config = dict(
    num_hidden_layers=12,
    hidden_size=640,
    num_attention_heads=5,
    num_key_value_heads=1,
    head_dim=128,
    intermediate_size=1728,
    vocab_size=8192,
    hidden_act='reglu',
    norm='layernorm',
    norm_place='pre',
    norm_eps=1e-05,
    positions='rope',
    rope_theta=5720.0,
    rope_fraction=1.0,
    qk_norm=False,
    attn_scale=0.0884,
    bias='none',
    tie_word_embeddings=False,
    parallel_block=False,
    init='normal',
    init_std_qkv=0.027,
    init_std_o=0.027,
    init_std_up=0.027,
    init_std_down=0.0,
    init_mimetic=0.5,
    optimizer='muon',
    learning_rate=0.0117,
    beta1=0.95,
    weight_decay=0.034,
    lr_head=0.00435,
    warmup_steps=200,
    schedule='cos',
    final_lr_fraction=0.1,
    batch_tokens=[65536, 131072, 262144, 524288],
    max_seq_len=2048,
    doc_mask=False,
    train_tokens=642600000,
    max_steps=2692,
    dataset='wikipedia_en',
)
MLP neurons of a small language model. Each row is named by its layer, matrix (gate and up: input weights) and neuron, and shows model dimensions 64-159. Each number is 128 + 32 x the weight over its row's rms, rounded and kept within 0 to 255. Numbers have three digits each. A neuron's up and down rows have the sign that makes its largest values positive.
After each neuron's rows, "fires on" lists the tokens most often at its 100 highest values on Wikipedia text that the model never trained on.

L6.gate1711:099150100099115102067171145122122128090161118089098141107126143168116118156121112079107115167163141162093096122157102139128156152133127154139137133119151098136146110107108132152098107078124151156077114200130120115171102101105161164060133140129138168233086099092184116153175119085122189215
L6.up1711:117127070090078112068167100089136132092129122102129073127129154126122167149172164148161137140176131118149110070182117080116118137080143104161126132169122090199108088152116167145098150105121166157097162157111118138138077171154119149160108075148085135140076111096162096088124081096118136151
fires on: " and", ",", ")"

L4.gate338:147123099136113091128150103110100195161121127125134104177154144132161092067117143173145098119157155079161153149132106111113092119064094064110110125134128095091124097109129139137100094134098076087107155140125152140130158087147105146123087123110081112122134105190151140089162214107215151082
L4.up338:161153090175084108087098108119088152150092130114130147203161109163171107096112136151177096136146163052159161179126135118090084139085095080122082151096109127122133110128085093141162124146112072089103184149118191138102153078124105130113123114167090090144150149179135115109161153127192155066
fires on: " over", " than", "ver", " Over", "st"

L9.gate1555:166119109038122128120164096163116097172101134152114126190132186104171131118094104181108191153128112076141132120085136142101101163094108108124070113172108129148151149110130143094122096141116125128191173114117145113198152145112140106141210080110137153110109070164057086136113123188131186156
L9.up1555:085113126148130190150109121148083129154148147135139116090120175148159139207140106117110131169099114095116127186190123146193153198135149113147137196154141092103055135118158136135037117158105104197114132119122136158117175139132112125116185141151133194159140160119092159120106115159128156070
fires on: "2", "a", "0", "s", "9"

L4.gate1065:111136134158079154092110124153089208105148108126175106088165130135141136176104109105080124135079054122099184173167124165100160160152094078162112150116116206096147066174091090117144169074133069122114112087161065074146090143157111079140163144126161158103128122114137138139148059138097135133
L4.up1065:151097137127097146130134124139114182083118137120124110064194106097130100171082144137064143110062125139073197149133088155091175157187113071165132118138156180099154053165091135132149155077123052140062169162129108086148114128159116159116135201151171144092126134061159147123093075068075128119
fires on: " both", " one", " either", " each", " any", " other"

L4.gate823:138063109210105116139110071097076124142139145122074095160137126160109162087165140107152127137128079090112120143173141184095102145144125166096125181140154123125132159091098160155121183130136116073136114145191124102088079090107114134125189123199080107077142101170121051167091108091128123115
L4.up823:146084111147124129082126103083092138175132160101090089177155132178098157127198091084122095125144113116095115137179152127151129136117111123118140138111144153098154137079108154117149207139163103101150145160181136099050065091099120128086181096179050068097158079120132093190113127128172159120
fires on: "avi", " Chile", " Pennsylvania", " Chinese", " Virginia"

L4.gate1578:159136116084118109147127075155155138098094139064125097136097117123147151094130146116093144112183156100202103147091113093141103180129126156123074151104116160133071125163077058155134117075137072164161159119157126153098159190172110127183108087100107146109160131114160186135069123162161163143
L4.up1578:154100132125140107156156090173128154075065146139142074096110122070139187175085101146093146067200174112121152115125118111155115172135132122095135110099089144107126116129139124139128073096134144153155114077183122123100140184150092142144144120118111080072164135087148156122070112224145112159
fires on: "---|---|---|---|", "|---|---|---|", " window", "|---|---|", " Band"

L9.gate1608:121118128145082137101126184165157173094140110104090159180119127134156117102126159111134148051146206133190169064134087110124125108121061160129114145160164083148041173157129141087171156150142098169165133206098135113140095113117153191133102153150092119172140135158078086126154155160169132127
L9.up1608:136123119131144095165147130156055138115045103140068140143130099126132099103163128175133136116113153124219147123120145073102099136072161123146108154196132103149138116044139156094142140156135110139098135161079098132119130116094112114154163098119143121162150156114112170110166069190191131112
fires on: "0", ":", "-", " of", "6"

L4.gate220:151159151115101144181114157137091137119107156110172136193177063158120168091117147121127153108173058135100145121151118128180155089108125119116159130110162116109185079135098193122092152155119169175094133111133122182068161177148062146156125110149122156123144088164096084142071112164149139133
L4.up220:156110104126145089140094141115189134162164164126110139140183125180159139116156176180089097153111076148071085124171098115148159098109143136095102108128134115062133164147123112110137105148123141108139074104107139190101082099126131160177105156116108112107118108174098129145113086164123088108
fires on: "s", "rid", " Sport", " code", " support", " gas"

L9.gate683:092114133121125085157076200109137170167124102146113115131191192150122189192107162098097130092130133147141094121129126110156101176144106102172116157096125139171064066148133097144141101147142171067105124158142101158094136115164166096123163135107143127154145079146106160111063182139145116153
L9.up683:109111137144085129172099150140116106143131151107054137142141093117155146131133163094111124086173186102121127088102153134113121186133175068102153125119197113171135102187138156147102137141116138153121123108074160171117137108151162065153133199083130131136145100164140096101124120125150131131
fires on: ".", "3", "4", "0", "5", "2"

L4.gate1019:144118121125157071124109156151110153152140171133097094154158067176160061109149128165142166107152105130138144134197090123128130108101141165144152076116171111134107126067104155147131156103126184137085143096114127161091154128162128150165148142166104107113148115169178110151086153142132145101
L4.up1019:101125154085172119132102173156115141144090161134174074124141103215145088089131142188116139087122146105137112141210111154125111095053071129138104073083178119111155139076119132153165111089104138146110139082076143135104111121146093109171125129152066095125119082145175172181099134128138126098
fires on: "s"

L9.gate137:095108200102058127090124205160146170166171097128101095131198110092141133118105165159185142054142139129129146143170050117141140175032141115127082157097097177149134143135175138100094175119127119144125182160095134176100150088075097238142179107118137164164163104169131149165095096139128168123
L9.up137:147127143129171116182132124093079110126106148172135167143141132097124162115146085102054105190105144131172106152110171115130135135175155179148145132105178136137126138117127114121111108125118146108160129180112118160078158130162109135158174110192116144111105164073110145089125115077172153147
fires on: " ", "s", " of", ":", " ("

L6.gate747:081111139133113171166103116111123110118187143093126095153154125036148206081114081164125104110087129119158120092148156120136106134137102115110123114167145165141106166185133179116097117166072136185160142140169211096146111168130107159114132107126127151089127124131143062167152128165115166156
L6.up747:088111131130052155105179117097170161214150125098122113124069079118085108220154120095163183085186168160158088159112125150175151134110126192137127086171154075105119140144217091211122139150179101152106126128083122146174185114094155071185130103110113122154134135091097161135096141102169123092
fires on: "0", "9", "6", "5", "7", "8"

L6.gate545:068124095061123094109107127189117124145157107153120138127132078180156070124105098165088203119159123110091165135166118165112140175136157179099061148111142153122136039112107134065060106119165124151117124125172098168053094137107156135196116129138118184111178193212160136145114148107143186104
L6.up545:087136094080099086200128077187100175141167162133131181132139117193110134140215101107078127030100142142099128175168078147102162135141093139112143143135099103096208112069074150148076133112103125169193126156151141169130062147157127111144104155095163082125124175187120138176111110100156101151
fires on: "s", "us", "n", "km", "z"

L6.gate1521:150127106138093120153111113117134141159117154120166109139156062154224092058151101120112203085097153067148102126151105143168102088118133060112111093083075121074069162102170138184100160148141084164134056096118216139171165086104183172060137084142128100107117128128152159182122128095191071122
L6.up1521:152165127150095116155076127060127186149151135150145125132184039115107121107132138106178178087147172078118098129143138133167089088164131097078094116128087093130085095073099172138102139145097116096165149139182156144134159090136127168165108105135092160142116133126194159166117125090168054109
fires on: " over", " around", "in", " Over", "y"

L6.gate236:086130146154075112142216135098116100142091116091112176176092082130088138106159075114145084127147169174124103107130089097080142143050128077150174119160186128145115135140061121136157147136133087087141143157144111114142204153114120073134067138134133085138141106125154118138125163152068113130
L6.up236:122107106114120129167136159142139114167107117131084153128149131146094152118188091114193066105132130176130062065133120110080169130091098116115142125172144108104124133169099099131173096063154057111106139132110108126109105105096114081072138217146136127175121172176110133160101213152091164110
fires on: "-", "–", " −", " Dun"

L9.gate1183:099131089167120155105070189053102134132184098167141153144177144143041081156091161172108129075116116174094122106145151157145119164140104129106121132146129127104106117094082069167112176132139165107132174137076158095091130115146124125109135131130103152114185145194147145104107155108142142140
L9.up1183:063125093124084142142090142101118142178150164149133208137174132107135062190126154171119119083116121149043151097094141119169137143195138138092089107082153147137112161111116049136167160158136152166166141144100164120116132145165172151124122119143079167124111108184113153172091151045164151192
fires on: "3", "4", "5", "2", " ("

L9.gate998:111120165090128183187143126171051126117166103202088146145139078119120128115123154154112095122184183115135098158131178105129150122082131188111100161139079171180137143110166141100121172099072172131093119087080128149163097113170105151112095178121151159094101131150051061120110147121082090143
L9.up998:174123104157091100127127150086079133147114190166082183212163160181123160096141147096157091123140173140114113203117186079126150094112096149154128146149103140141108176136129103176040163111122098157121089132094141079063158141110163123128089110085161127133134104164106077121172102121129152134
fires on: " ", " \"", "'", " de"

L4.gate574:129150155118129153075088091120154160102108104146124128126108181135131171148136121115102124130070084145152140124139140199171151111099138163135133202173117123023154104180126124089167198081146096106097123139073187090179130153102133124137138082133155160065067152121130152157120139157100171089
L4.up574:120123122152118133132134140106141144102154114122122098155102164172109152171107128135090149158074078142141114097185102158172163125134146135152176170165131140003161094183121138090176213073134111161109132138090204090153156157092132150157133088149152181097075138090142130144094172158082135091
fires on: " such", " both", "ed", " trans", " known", " either"

L6.gate1641:132150146124133158079140100150131172176084128100162102125102123092179131130111113165112102063087136148178133163164139129141069104097102133145122118097143114099121179119153137143144168089104112109077111136131136185077109139193096144086155134158108124192121172137162146157111125110082126134
L6.up1641:161161121100123190117161161099148181152098135104178079121118113104149131082101161144130067077062124142130149141203158138119115113098113122093109126066116133100134148140144136125098198126095147098092119126146115170063094130157128137119160131133131114186092155105143135128107139144108125142
fires on: "s", " well", "Star", " title"

L6.gate896:200183195073124111132170131092151096117152161108136134191122149162194085102143108123068173111187161120157152157149141178099120116157149127150102103145107127168124095096137032102151114110138202099087097114115133121169186086182159189086100080149166130089146116073124139053140121138125118101
L6.up896:107208160128131103146116173082146060120138119121143131100141133161165073189161159137118182162153130087172162171104197151104086091126149124090093177096078121185104072108160108102127166149129181120129073141150113133092150137200154126118177083148196098141141108086195105109140094116149096092
fires on: ","

L6.gate1211:096136191057091113112165186117150126159134133044108117155158129124124071186181151097111138156177191124127111133146140090157169126147090120209094087145140145134162103105113094171175159124120157153100133107124121091152184078211138123124153058129145142190159093040166123113164129137130117211
L6.up1211:132124149136107066115190145069094139121165088164124121141131134125156100149142113124112108152171189115119155179184132141107155119155066144072138096118095157103123133147123179114143142143130140116120134187091124147066160138144122082171122165135153129142089129135135138116152095104139140187
fires on: ","

L6.gate1395:111136226119161102146138110130112116121139123145214105121113130102105135122152187142169111144147145102144156120113132115126150179139137122181090107129091129158135085106115119140136136072132102128090161198107162055084172083191132159127115114104121083099117135210144122037141131162133122122
L6.up1395:124107123143116105154162144093122123195079124133119174048155129124187120142206121098173157110159111159115133148085108136173135188194105146089091109144188146124127151132042093168119155151164144174118145139086151098051153144160161124161126139115135109117136100163143095113181171109116114115
fires on: " Su", "fa", " Fa", "ir", " Fin"

L4.gate512:168103094104113062114176130070118116125156127095143135167194146130116141141091109105098054148186176149138117084168084102183070162133141112133127117157139167122068118179143139182158183105111099141156125175112111135164163145196128100158127110126108143116132135132255188127111149120177104152
L4.up512:124131148115138084094141068110155079129129115064135125134153105082178164150125126114101103116152199155112117099111128101141112166116075080121091150137142103156115095158103130155104102172124138180155141117137164112145149146148100094123146104115130092076150124093184163149082138172135101181
fires on: "---|---|---|---|", "|---|---|---|", " point", " factor", " Majority"

L9.gate1110:124126149184138112061164128133104139100177131112117113090128200157037085121157105183187106074125154154082153125125123095137108187108155135179090123156132109103116166092028176119136129146154062093125136166123165170176168094161070131142057145145133098083195151089165158145010138170188061143
L9.up1110:185113109097139134140145140133118112131109140109103104129077124161142088057211089109121212173147091136166055186118159112153193154117105083092089129109162114079072149184156117126110059097098161107104099173100117119095139120159133124088107077139130073128112136140094119140098132123089122150
fires on: "-", " of"

L6.gate1214:135150093044083176155168118132072117188156109151163136078097108047154165131171079056193137139165101178099141144120195097109148129077112137137117131113123096149206205166064161176139089132103121169147150126156149133089138127134141081168082147175128110157120125174160134151139171142129132150
L6.up1214:107119117133097099119107118161135184161114179165148159114169143163141136105147122126166062140056138181137192202126160122091195148131087101175112120098136125178160197127136122159093144149045104187107138166120136122104133177144130125145111082093154095175180130131114120141115143107163091162
fires on: "p", "'", "k", "g", "n"

L4.gate851:160103130135137135114177147134172114118144177091159148119119096091198122098114112167119100084149110080149137119160143131167120143141089103143113074121078130096111146176132132160114144108129069122155173132137169098141133120128104110169054128087093144060189108058157157144091223187134128150
L4.up851:122061161098117104143171124125192131141154164109145114114135137107139121124119133187093114115141093120153125145163130119141112162159116092120116053118056133128114117158127140156144142075109082163165197108165145106134148150157079074165079129088116130091171107045150162133092214167114131196
fires on: "---|---|---|---|", " their", "|---|---|---|", "|---|---|", " women"

L6.gate542:147127080156098136153112084122112141097142081118100171158128107127125115137141059106203142153136143130117102179097108133100059152134111142133091142145135146078188143178070104115146037148108138145152116168113098142187212078074162117146181142094146124114143119144127104143128138089128200122
L6.up542:075091133084154119129139154107167130107130109146084123127113119088133156131105110137137142093177135140136174110173113157128110129134149150144144140152145181176085123132139071101140123116091112132080067134147071174071146144122050131148101045168124120114101146147098140161095146164140162177
fires on: " |", "\n", " and"